From a checkpoint of a small transformer trained on Wikipedia.
Size: 12 layers, width 640, 8 heads of 128, MLP 1728 SwiGLU, vocabulary 8192, 81.8M parameters.
Training: a variant of Muon for these matrices, 903M tokens, 6887 steps.
MLP neurons of a small language model. Each row is named by its layer, matrix (gate and up: input weights) and neuron, and shows model dimensions 293-420. Each number is 128 + 32 x the weight over its row's rms, rounded and kept within 0 to 255. Numbers have three digits each. A neuron's up and down rows have the sign that makes its largest values positive.
A block is one neuron, or neurons of one layer that tend to fire together. After each block is what it responds to, as a language model described it from the Wikipedia text at the highest values.

L8.gate667:140153134144125139139119110116134138067143155121159097149102149114153116159080086116062236165139111078158094118122152172078127149113121097114125142146115098167089115120166130109140174110109152133075090085088096100125128087151158156075026198127170106150161084122105107161146131192174103129166142131140090142071190162129133095130158142152129151113128156125132184106090118102120094122098
L8.up667:116112089191093192075115200102090087165149133144131116140126111076112141128051117098075169093139166099148089120060109149096161127130122140157187164129135142158120130118138146114152100144127129107155115138132119129098076126098122128131111139175176104150145085092110108129084120097143188167130067088145162145070122150104101088106168161151168079129136141113133143230201108148111113102161
Final token of an abstract noun that ends a noun phrase, often after the, these or such and before a period or of, e.g. research, report, results, studies.

L2.gate219:115147090139079140086132163125137091192105134174134143176157186121154137156158139126123078136117157157136143091142081165081149162111138086084121140139137162164131087133059137153080120159115093116180140081127153108117144126095140098102140040174099074114137074150121118143194150136143136138119103105115055119157143124095083143121178170086114087112143150164168094144138133102111068134104
L2.up219:144109150167167173087135122184114144149113178131142110165085138147146172114163066167087133127137124117121032131103097149132156123063181131088182113067102179098099108161128151131116087153155109128137104098119230090136087110094140127037158109143132056126099096181065091128169155125158089157143133151115145157134162131094116100100184106150152097120202156129135166115116126125137200140156
L2.gate1461:074124161190143127118164145113139124129115091157132105090141077129140144176106110152185108090143096153155144069123105075142142155108190167099127157077186149127130130133144136119112189186147102075148115111116087140158147110086121100159121115083171174105134138170136083115136167159106157115143049179147155119144127111100108090154113140126169138126190136116113109171072145192085150155154
L2.up1461:109175069139121153115182105189154121120089124162115079156174134141117129140099128100131131189112149173098070111148146114108079155103114169164096140109119122112099182142188114153122190118145137064106126123119119173076163086084091146117146120109074129077106114094132090063161153140117077119113128111156131115158136148094104180080107154122103140132144150143094133147115100100141142122138
L2.gate1629:058130108166185097094105119085127145140141117123080111169164124074104127179087160078124132195130136133092116117041101118137180111061091129161149120073136093173145144105115168126144156168110130098076120099140145199110138120141146189133083123124090143116115099122146087085168161196119132125114112105101197142122186176154123124101123097104098159130123141139138103097106065135103125129104
L2.up1629:144133126158166132128115134087124108099114132198107105147171127065159124107115165093127112097060128154150129075106096091152180147119105054155150094105163167141137143137141144137137139137103179112048142129131130197099109113159125198118154105129117114165079172137158138124160152146118128116154168092148115163128155164111073119125085148144121098084124100129159087094150036149124125104211
L2.gate1688:092099115139108111168149092139101132084130133132127106148169115142115123110110109174131108116099062213079142172137105074153137184103088156145056054117057156154104151092141155072156152126114117150130173093203151212158109108155137102109130168170122127121120095104115066142096100141124079177112113171135077088110114100128112163127134148060179097169113162153175151162168103152165154124133
L2.up1688:122166091100172147135097140135125125152097070153153133162128154152193157118144143128105107130121154139105126075110134117075135092091107084166160145096110102097152150118156133035141089136113200117161169089119133116113191200086156058107128094149118126134118090102144132112189153124194151112092131155091164116142099186127136177099148102134092118095146104109093121188094199144104096112091
Head nouns for legal, institutional or official things, usually after "the/a", such as Act, legislation, petition, Fund, case, agreement, and also abstract nouns like approach, scheme.

L5.gate22:115104105113149134070141153087134120121128137137109135215122040077135184097091125136021155145203101110181130139144149122148175136090114153142138167124084116128165125114115107123155129149160110191133112129092133101167147106093179078167066091200161107124074085158057058192146121175100164169127141106141114077088132129129142139148133112122146084105159092143186145201164155182122106088119
L5.up22:129187128076117176123133079165140147082121126131080116141160075178173115126128154186124112099128132127109123156159198137093156111176097170109132134145111110163187136155091129139105160157115071185147077172137189138134112117063137147136107129089126159146067112156099114076153132119158073113118181080174108135105095122092139149121140170171078047061112115174183153173088137138137141081158
L5.gate489:117174128104113126155150098182116166139085109182122100153117113156095151094139135072093125218141134121145127157184145155132088064136130188090114123098158162066110073168067111131114132153127181111131106094176109118118111125144118162114114160087080168171117134135163123124081159104084090144113095150090162185080146152145144136154089125118132101093191145150111079095120146135137131166149
L5.up489:088161157107143174119111142050094130107134129127129191113157113167162114176133141153136120151149091078189105172158108103097115155124090110061114110129116113081179145130058104194169128075174092104102106129177124091106110156166132153075150161103106171121099142109119109143121126147126161070142078123073148128125117119104134161092101177112166076155163122131162130119119168148175123102132
L5.gate504:220109143115173118067138168118157088081151126078131087107073092146174161112088109162118114101201083106108174121123131113151167129130081147124137158110128157141101154164156146102080145108161152159197082146113110147091105122154113111112097139161119062131160082116175162100134149139080183070088181184105112142152097093078111116092120088169145143135128099101137097034131125131136121100140
L5.up504:123124136093108119089084123118155109141082126100163112100142208137199111082145128160150049145138159065102136116148115124148175147176225166158126128112106111145126153155057163096135065142119190101066138118138097170109136197108140142156101131147082065139135074120109103055127100105166125200098197170173112099135110126099147125114117129084105116104152117164148150123108136128117137104124
L5.gate736:158168174098162135139173140111191178120120151125193127154144106139138112144135118110068143102178176127137114107073154110111146154145073075135128148135110133115169111140139195132172071127149168110102095109145129144147090122123051112154092089081120188142059133118140140124201185151176142088131094116143155085069102139119077155125088139181160138077152115097200106171124157116121142145088
L5.up736:099168099094189113175114102118118135179128196149135154145089173058165112128113116133152195124201102206054091077122130125141166119153157155132118117108156120150110125144124107130107172118171131164120185092138148155143077119203111144159173152171106091090163109101141104133181066118168099114151148142169088106107152176155162149174133133039141170138228190103106143176157143102152146105113
L5.gate741:094207173123117116123116102159099136058149097117133129110067097154121104053082163131062142126195084069122143183158084167153126070097107199093119126147146153124106174106105101123160087149162108092101154087113109140176172090075167101182105123048158113153127110152102181129118107146077067137110117135126089146089128130138063102144151141178131118155151191125161103167110151163172148069188
L5.up741:120118187077104134067165100074142080094112070107132157130155124138102142108131130134135133167142127160117146133087183107096100125218131168130116123138111149139129109148130101151096160115118171091173137177107169144066111138116153137079083136055104150159179114151135091115102148132129153176149162160119101122157141163142124120150078105119160118144118179107127101124182127158126136110149
L5.gate894:125097123148144095082080152146103149158109159117196097113097066130070150110082122115118094104121169101156106126126088131113092075181098144113082145162090155107114187135116156155123166173169136118131138177149130110166130067147130131131121168165162138155096186162132079136155108107142114157189142121110124105093151109099109181081148164129098095212164122128084125142141156136194150150142
L5.up894:067142149130173168146129079130055096138129148101078134119091160098071091192098114153106163115182120130132105116195104059177142144162170141124171153110149175107131121130080133077133145147102188169170093129066127139128156137161152137106105125107159093186189160111096132132174133090175138124127141152147085168164133143134161174134096116198132191122151156136108145074152136092139115150099
L5.gate980:095136135107114127165061183111092095144145074190121104135173098154147090116155143201123131124135073116148139152158091144111140129110145101119167124095115116123124089105169148099130128145147066187165172156153158078085134163157082134098085145077096147144111130137215118089185105127122110134108164122105138111095090130085127099122106137109147174104179138142151148104142096127147195138147
L5.up980:121042127108128113148119130155117142160159171116140115113154170038153124120192186126180128186119148132152198132118147078170124089169123089132078080173097172136116071141109199105149122179139115081070187133110117127118124105082070164098112154103081123150142145148119089122102171147162075108146156131135130114112119138136175179099179167099076150122114092148125134045166181090069132087128
L5.gate1134:120120108087140133087079120108124070119079094121054214118160146145090137080188120143108155122120078067118125121166121180176099109144140165136151167127177171146139116179115094080128154089114193136143161144117161109110148157101158114109191172108110138142138024150156192138105110102195130069068088113126130113135135088077087119166082167071172099137139124092106010132175155127171171145148
L5.up1134:194165244077181168090075163129172141111151111094081131147098046174105130186096171114155119192166110088062109122153137102124160069089120086148135132115115145136170124161050088146095089122110070180067085153124146078078111077123104153151127133115089142085138134113169095132168117145137102139170162094162124109143104097115145154110131144158140126133168155164112151144134152130096108144123
L5.gate1206:131114177126092167114094181110162130114113164126164127142124159067150075181099083076109128134136200157094127135186067157108120177130093129145135166126170141073150058143107169132125126085163149125118150121077151099132118133103152119102165158137164134105174148134107125072119124210072087149142136140093154130106140133098178221131132167098139094134124109131095124135104127077095153104089
L5.up1206:086180182150179082158169136160151152093091117100140150106145161124080108092125129080174143107069102154118077117065116082117176086091136099182112078140100083110153148060167147181134164155071086158105182111172157115098148147112118119133113114142129157127139129176181149125153167089132188109125151143114131095178080125101086109144139114125122183168176075132112132079137156086105131117088
L5.gate1242:160099101088129181167103177167113149105134150105162120112167082149088136104136141130118139160115090138079137141147144101109092136153155156093119156096155087112136161094116151103109189118122100131108114130145130100107179078143075117100142130139134144180163130131145115139200091146079135176130177119085120156164135180162112119128112134098129171113149132088126149097184152133140165126157
L5.up1242:160157125115115188140130098143083119147118137116162153082177084122174099082107159139193129098125190158119157149118086109175100129200094155137074119141116185159105108141118147132125158159129120101154132103115199143181120084168082135157161155173122138163102115058150162168143091132161154180131174133130093060150159152142129040149113162107103122111126151121153095078095137039130127144105
L5.gate1380:137108132139186110104138121130192124118125065091108147105098131147144075152123101180121112137103121137160171104148111156141108129189123108075145113108132210108058079061102099076120148123105157119142149166128082128141116067140167135166136180111189135156190122130134129125168141205162128141113124146159139135199160151135115169075191098072144174114132140116123119164190179152164160141158
L5.up1380:098081075117102148126082090129167136151143146162081192098101143129104134116154133169125126082139102117098165144146103104126111154189105136113130122111091093125142116155082171088125114091123183144159129161170160125200117097136104145124151110135175100090097071141121141095118149085181098165163117182118149152188074145165111146099255146101137175143163117106115110141202154105158136141079
L5.gate1436:077188174090138125164116122146107073099096118138166136168140083164108147108109125144073112129170129106167122177149090076161108143149114184127103139143129101141061106085151056186111106105170083128092083175132129105138115069126147079140101144129069163115113109093162108109083144136038130128145076068128134122148132163131124086186140124141142124128135213135148059127165176137183183130174
L5.up1436:129076114074089176187111143112173149111132090128160098151094100156129133106156165190103124122123189097143089137127080124137122103165118218122164163202175155139119142111101116140149132104089111096145100125105092181124167146129143131096067089105086105128137144096096131074151111125121166200103148082114123131162152112116170111164169090137129125171190143075107121128099096114156134135135
L5.gate1444:124113179115078121148080145170138187150073175135169080105113113160089058147160168101104153076129165109108116133087122144158177103079113073141130209062117121106124177114054136121169145136152082130116102104102167102115106129199125123154117113118149117151133149133098179097079139088116126089113115141134114141091097146141161106102079106170192068157138090146074194156097088134158109146080
L5.up1444:088143149140123146141177128161171082166130111175158150109142117185102088094153178174174133124157127124088135145181103142138139106069103125117113131078146154138147142117143104128142132127077136173135135133146152125145112102140075159185152115179113167111121134123074182140136129166081057070145173109124152084092060095140173076085101092159098080098138097104135175116131120107096115071125
L5.gate1570:132069086115148155168106106179146140166058115142139196120169068111087067146121118093138144140182171173076097140111129143137135131154093158079100137101146111131100072080066092128143103171138122105107097109129178177102192085169146130109168147132125135194129113104130145120134080083042103085125147106099113129077171124090110111174174133075134141100196166159167165117121081149125168098208
L5.up1570:118117095085121138198168111154132081103100133133124152090127075149124134198122175146091165116183126104142118093169101149137103180132172194140112151109111164145117095160089104136138147088170135114078051121096165164135125135204134141149184104080106160113138128151121162157135114125127128136121134103099105108094146117138096051067154147150139164140173131131183165143145164153095128092108
L5.gate1619:109191113177189087090118093094165136125118055142132144118132118167147125138178153103082109115143154168180138083102164132162141119093092176100078165152089114134145162133108062235095101116177126169102167073143135132145111108094187125144058109087128130093127120097140162115084152162086151117161137084073142152068168195102043156145146089116134164086123158157101109173075140168144151146105
L5.up1619:143188112148208142206158144129132142144104118142164097189180106178091106110131089151118124080157127108138135180187145140163160143119126143148083138120158117188147151112092053119107187172112174135105075172121165155099123109098169111095163107143117098070071133129139143204131088176158107119101179109101131125099110154119103151108146146073107100147137160134115160144092178153123139082195
L5.gate1656:136159097076067121110084131107097083128126073188128180102151126177121136195158174167119160175110200146161111130119140121148171052133172088085124137125148144134129117141079126167173147169134108143070096151162120179096162134111113145125185119121107090162112132080139093153132097098092145145150185170139122129122099150116115102150114167098143178122140104149165143127103124108103154161129
L5.up1656:140109138089120113124095177142170088099119125131098104108112096123122084162097127132126123188160111176141109167111096100109085157168112173099115112161126097154091082145087101100142163068196065109154119132087081155094116119118112141140122139110159158125071119116155149128137111104152128117123201094136132144154179086102096120077183154144150124148180166110105107167151147067105126135168
Inner digits of four-digit years in dates, such as the 5 in 1540, the 9 in 1951 and the 0 in 2003, plus word-initial re- as in retail or reboot.

L8.gate245:089180102125143085114107114133134146105163099109096091130114128103140134117151171155122126099134143110172141092063100174074193094147108138151120097143141137149142141131167185121118128119150163167149120120097114075114115155122161123079112140076105148068144085185110188094135131094126151122111131117141118126120142129112149200179096203127122161200112093083169064137137167126163168153176
L8.up245:176108159094124118171094143125153152098178060097155159170095106088197101135149126128110131053177136128106121137140104138179116061138110102155113130137166096118146182152155178097100177143157141132046113142126102166165098153175149091143132151185144125170095115082167121097121119133140161190111183125127151163075197123095108126129127080127141112052098102091168144158168134148166148081174
Second or third digit of four-digit years written as separate digit tokens, such as the 9 in 1923, the 0 in 2018, and the 1 in 2013.

L5.gate92:092168132200201117080132109173148150115095144169171084136148144077156088124153161147079125138100144170123157099110186145166107142129077120138134149097075125129114146127152152141087175109102190071111080088097084127128155123061090153186110129125116120132131084134133155070165140164086107160190141132112134114165160099137094109170068180125086103137131198129185078117165109117187139136096
L5.up92:144125162181176143112202073109164091096113106122094143150161145088153087108111126108118162140131126111154094119106131109109059119105121145108120127101139196206102142142089093107067113152102165150085141099122166135157125130138169157175061107094136165167112135122191134134094154173131158140075099098152095069125179133099130129136172191134223172154161142153067099088134074112121111089137
L5.gate146:134164093090118087040094098193110131068138115079128126069147188138101129134154151104109126146106122195125162165154133169131072183122083118159097107153130156121163071110151087095140126114173137072173098124144119149090079116197117151117096177165110069107103103115107127103150075151153089088123108118182181094136109117172107119135080174107116078125170183165128157099148079129108134094124
L5.up146:128121087145103095077080109133000132092066133074109060128104114186066122114126096115140016156090143123133113151160149101137142159112102091108145162132133114158172066087113115106147151088151105073118119108137163147059154155063112102047098146134118123151161064176142106124177165110085108088118124162125107141147134139139134132096130175105160115192102131172142085127146082098135174166154
L5.gate160:100124091123183118181131164158125208141149158130136121103136065119128137101200148115165133124104172133200127170158179138121161150188154133091122099134136114121154122097161185066148116145091081115136145071138155156141142160050131150154098064124131082121066134107154144177099137136139079126135168094109201088120136115140110139147165172136152138122137163119173072139084108055070098088120
L5.up160:134112095156146128149084141134089150125105138172146135090126143114156145161136164138129066158108173214130118117123088139165109120157164142108148186083167086105096120105148094128077198141094153173139078175120101191134115078117149109082129050085153164122175153128106135133146121145163097137129101107163134152118157170156087094115100119138112107149084127086115155068104104083127171084113
L5.gate191:139186098120157073179171144143128146142148145151166106132162091111153130168121114151115127105131167160183129079131142147110074161099039127122155120060112119092116170129094158128100153102172125129137133161138149131089135125109082137151093134117185138147066068186099094157134161089177151157119110166128148126105170092180171115146170166090093114152138136155157133048102132172115132127194
L5.up191:154196073043154089117069150139094155183141117078140117136118169091091131118134113083165160134102106127159163063146153151199151125132127119158163129130101138126142086132176172096133166124149145090217087170139086159114141115092136157126126102122149127167137133136191138097147132117154105136174127204079170052165233163102146139091164137103089127135104121126083098181142134146106073125149
L5.gate296:203135104056132211147173087127051127157181091133133113175151142162135099112106120175094123164101159104135115165116074103098139143125133122097149102122158147125116192133142092116146110153076128145123142090136144121115152120112151081141144129124128121164110121170142163114105135110138076102108097132083137117096154122088080079160141123131142165141141163119104101089167127082110105098181
L5.up296:136129110129131141117112176101129156151122172131063146148147095142081121114123074138156155142174163150130124146102110096134148140093105104123129158142151126094077092173183172183113185110139165159064133034120146165166131155027097071133096102101089159150152098144136152140150200139133101118177145141121141072080153142084157119109148118139123131076152097146158154158094133099134133118180
L5.gate374:154165099139102151135094078118132168167107151224106135108155149161175119082159118113096137063098099120070133141138156147161073128140152146133157153095129143055100125097194131078102132169132097173091159082111115157136172117127098153124081162142171126113149126148104063133111135175142149083106160130205138132142150115184160164096104111102121133145157071091188122102119152134097038143138
L5.up374:191210083105174113145127134117102147129137118137133069142155123124138117141117170156142118126110069130087158159131155118138106144151107118173132089148195129116135104112134156106111114092085119111067139112129135172127111087115132128110091108117195076112109147091122116144105138093100134148109137118109108135094167083167114111109155135095176170124108143083101153078151153093082069133102
L5.gate392:113103171126165145124139066131107138121124067095135124116188134107132088172167121144117147107104118176120118137148114123161137120123126107150105077143130114125121084080096127098120164117094111202129116157160130159201091101111166097145057140150146117168135126123086103186150146151095205146060109157160182140086164048094186099132170212154134088177167143095145038146097119136096086129152
L5.up392:109158096126171056126097106165167122125070086146103111146149168148151123086137112120071175150182172161141131137107125092144083114102163169159159062101112055156133156123149128123103151103094131184137081158175160123187094097088184096079156189084127080130090103171146162074140179111156181179155111157092146111129116082081113110097161107105150124103109113141103090098114122143109105183145
L5.gate618:122088170103123099171079153192166141130087170101124069113165079154111129125094127093127141029045081146149195130118103122055120193144136142142126170122120143143102148185141133125128130112134125157102087120134112051155109117160121144140097118116158145143070157147126128180220170085106110156083159181099115081133154200170130081084079108076150095077091139140115159176139037180157122173172
L5.up618:203085143072112128154120084099168093130137109091137069115164078115095142198088147173163140054173091164120102082157187114141130119126091160182157148143113145122149131152199149175096172064129154117113139093184121100087152136116124138144113152085168143095128073122108074126166125079134096123153159101112116166123151178101117128106139185089122125149080141100172153153121134114124119141149
L5.gate628:152154092240106162098175103157145120121065154131131142167057084150095103147092171096144143129082133133120139112193133109070105106135039138131094157155187089146177162125129136149092051172143124159158139132153114143126145122147110167127133181104168145168085096156110163108077095122165113144129075186097189104067153170146122131131145164156121143090170097147144121135176146116203110195104
L5.up628:152147095188038189079106087167155102197140127136166139069158113165089116098086101141130144143142124127089106198131149109178117171179143164173148117190074093088142149137156113150132125138128121101137130080111163145088139129098114158182106134114183142160146193093111073139203138128064043157130134149140139104109155108137133101191107132154135206113186108130160160173062151084112076114110
L5.gate967:146151146087123077132194122171077166158096189108193143182154113059140086151134159119089158137162147093051178116069123123137114076173103107168132044140099153122109158104076176127120146150126157138087030127131133115144097120088139127187172144126105158098117126130119097125097099129150167140109073164152095126107159125142068110064116083106138207142149114170086108138123064152142097134153
L5.up967:122146130088186125154080162128144116116125167091059125134211161110147135108094140141121166134139106136123148175147114079109125115078125132131144175120066124092071066131156077114146129135130104193128115093094096109196095139097140114109083105180107135100094114108137133171144128098112146123134115130124121103123168124146134126119116155120111139141198124137105115119137142102124136085091
L5.gate977:132148118156150121085183107117094088115144165108044113086153129159096112089101126145082131086147105120121133137144125079132120071088153113164113117112135153097107138056191121135109184155113121148110151143175062089181094076122130095145150138120135126131062176131147187106076107161134096111137122166118146056090150144071125114149149131058137092169124103113090190182157121132129139098104
L5.up977:115119112091151117126102102162105075125139150134157077115181127101146101172107114127156176162157113138177162107167110147115118145165091183118151132137139132129110197129117150112139122062142097146104109139164060155136118117103131122116141126160152150155133185157138141141125083156126097132138073101143163042111133160087160167161174191108135140133140123136114127091117179116103106137092
L5.gate1178:165161163139137171134143106113062178146170102127177104112127179177134133124133131101135134037126109147127150092128188049114062124129128174180176136105133164161122096122125118114132149117090116132065096142103076135123099098125124065064157130151104105126135089141145141180163173099130147114118112141119161173143120079075128111184100178147079107132104160115119142216103111136099135124158
L5.up1178:141110084102173167105173104127185133213133124142178154106088100119120145192163105178065148159179105125134097151147170097113141125162193106122090137125087090136122100119143158159167100164126102110086118184138130167091178057082095137134151140129141101113120141103098152118093071169069111129171107179080142156162118065125082122145149094108077053116145092124115150118128131118104154118173
L5.gate1244:115175090132169177132075103096161123118125091153094111152115127089149148079091080128090121036153161176103094151121125122067118108173126073056061187121082130245170157114178160115104148114135131166100168133170086193145126067134129142113104118150183164103146146150153098165155122133117147140147098129140144158143135141187109138145107128092140111103159121138118162179119164073188147175132
L5.up1244:154161081161107106178060106151157128137112163125220065156089115124075142105105135123142213097128110150132145084106143174187137116146179084075142091064129125094125115149146106141132159122147124110213092152136131059111099146108113175070174159125081079133148128138050146157138098126119049147088121143130113134121212132148088120107154188127123146174129113117117158055171051108113177141110
L5.gate1510:098114143130110070061148063106111093151176101132070196126143152162162122145094160122129151127109131120139095151116086151121193154143116108061168154133115132154133161087115162115192134119108160121093128156069074228109154144120061160119110162099124147114149099093087139126146117068178058182130156097145137128144107147106124139199176144123131113096105101177163084053160148142111100149111
L5.up1510:130154084138154126128120124074087191076206106063182107098204140169178068135157124115155078095147112116168138139106129144120099113125110112097096097153100080073095130101139113100099144113092132124078129125124181149115145101154100131111084131124133135104197201126077165101126102157070094057129160091115126073119163149147143162188141162146150120091144169105246163165109132130141101140110
L5.gate1516:091107188149149135124233163113120129127114143116083158161122110124108154188111118098018153100179095124072166156141152095151126060107115116132146129118166059105159149129061151102149103063149103137126112120107109141121137136075112135084065059143136113157134177120143107104151057147056133127067077105130100109066095130135142147194093111139124095164126147089153152127127182153147076108139
L5.up1516:079127123115127137153132114133191088100116106059107064100143147094149145121154174170113105145116124119158152135064159139061144104147138212166066099128094120111088202147167130103056216194162124142131099155091158135154117133140109132092080128118063123133113132134141191136114090172100135150122057109138102137100073133143138128171082102176164116098116130119165149081137113090140087187186
L5.gate1569:100143120134104215142149141133095105134161183146142082119097184153157166115160103124139108103122172163174111120115099176109188130084075055148168179074125165154111152138130117138118079145120168178177115162131096102105098154110114150143125164142127170118184132136118124170155186177147089141099146153142089145099121156172082082170119193124137142143129173104143158123169064115135150186092
L5.up1569:121123159135128150132182136083095104137166186089171109122132156131058174108158102096173151083109111126182135127092103112130042153116159103085128148125149055113113140126178103094150126183172134142145138111151156172169115131086077129100195210164131095116139083142186146144133119195189071086075169134155145201157105150084130102158125124149162125113117121097150169090132137087150076151093
Head nouns at the end of a noun phrase naming an organized event, body, plan or action, such as Convention, Conference, Forum, election, raid, scheme, plan, check.

L2.gate121:180102135081171097082121088111166090106127184129146121125169114184124168144128108124147109147106105099166056113154132107150127103211106124133071157054121098112170141136155075111112100097144148138150178098122152091131138113086091147115099122076049147142205104092138148204127111151078155167111165124118073109141106158127086148103129078077110149171128134108135134191099177113191094094177
L2.up121:116126173167173141152119136067161097154154106067161135172112132082131115145108103116158105171114140143158132111129122121191093057074083135119160177136113163120160156127102146099137103081138079112112149165165113162144076121115143078063105160087118179080145125095143122114166134187138132134072196095173096080116069162133141126129107086134130130159121097171115120121190178147113088085126
L2.gate198:177127139140070115133127133119162123129160110129177133103143114092167123180120107108164147198120127142132144126138112104138102082135157114126092152181090092081127152149145098078097110102103142132118150087102136133074154120141131083172137141117128145174216085121122186078126086146162193070115129121147075186151177151096136109092139099100121169125163193201103114097140174095128127153131
L2.up198:165093093144086117093138115090134144195153133129147132195129109124104150127134119130135064137088077105156159089122130133042157085153119155156141164131146126161175131227165110168103124123192130159154139144094150100160163142117135105145178122133127128151149128155106166131122078188127165126133117127116116154047077147121092127146092114127121159061094105127185108098120155149099152145171
L2.gate1264:066069145151105093097131089134148106089162112157152134105198180133128136097137100139137120114134194154146147201119083134096121099075163151088146121155106099108134125159093113113150185113107180102166162130108090125098093171113086096080101160089115151128126146074051134146142122149082083184184181072081116130164180125108172079073132112071115157147132141097140109102102172129107124137136
L2.up1264:080174123140187148186096151139127164159178126047122185152122069121127136182107089108120128126151146125157095136100086121118112066162072105116154195174127166167149120140177105117108160171137154135131133100173129173128171150123149110127107155151104133125126081140196144134152129135169166153119154168132081147173116137081064144108088135090113116123103100108094106102127210099108142207167
L2.gate1377:129176174143193124133150098108142120075159108151180168136134108148155139115136123164142156154076091121104129129087045112152129139127072079075118179109116101079088111169137143083131097113140123111134127201082105172130060112134094144167053126011142091168104064155142140218174099052103129198144117112128082164076117169058124152110163140075108203102109108189121174161129176161184147102132
L2.up1377:095127146152196158177080062173039132090125089116131134146104092134109186161114135144154138086130120086175162058136115115159086061099068142107090197134097101135111104136138130094116097097122127122059187175060165120127145135162114125110133126070138141148147135118179167157181179139105110213106147192135113093110081165108135178190127080093066137142137063178150097192133122127159077113165
The third digit of four-digit 20th-century years written 19xx, as in 1974, 1978, 1905, in dates, tables and birth years.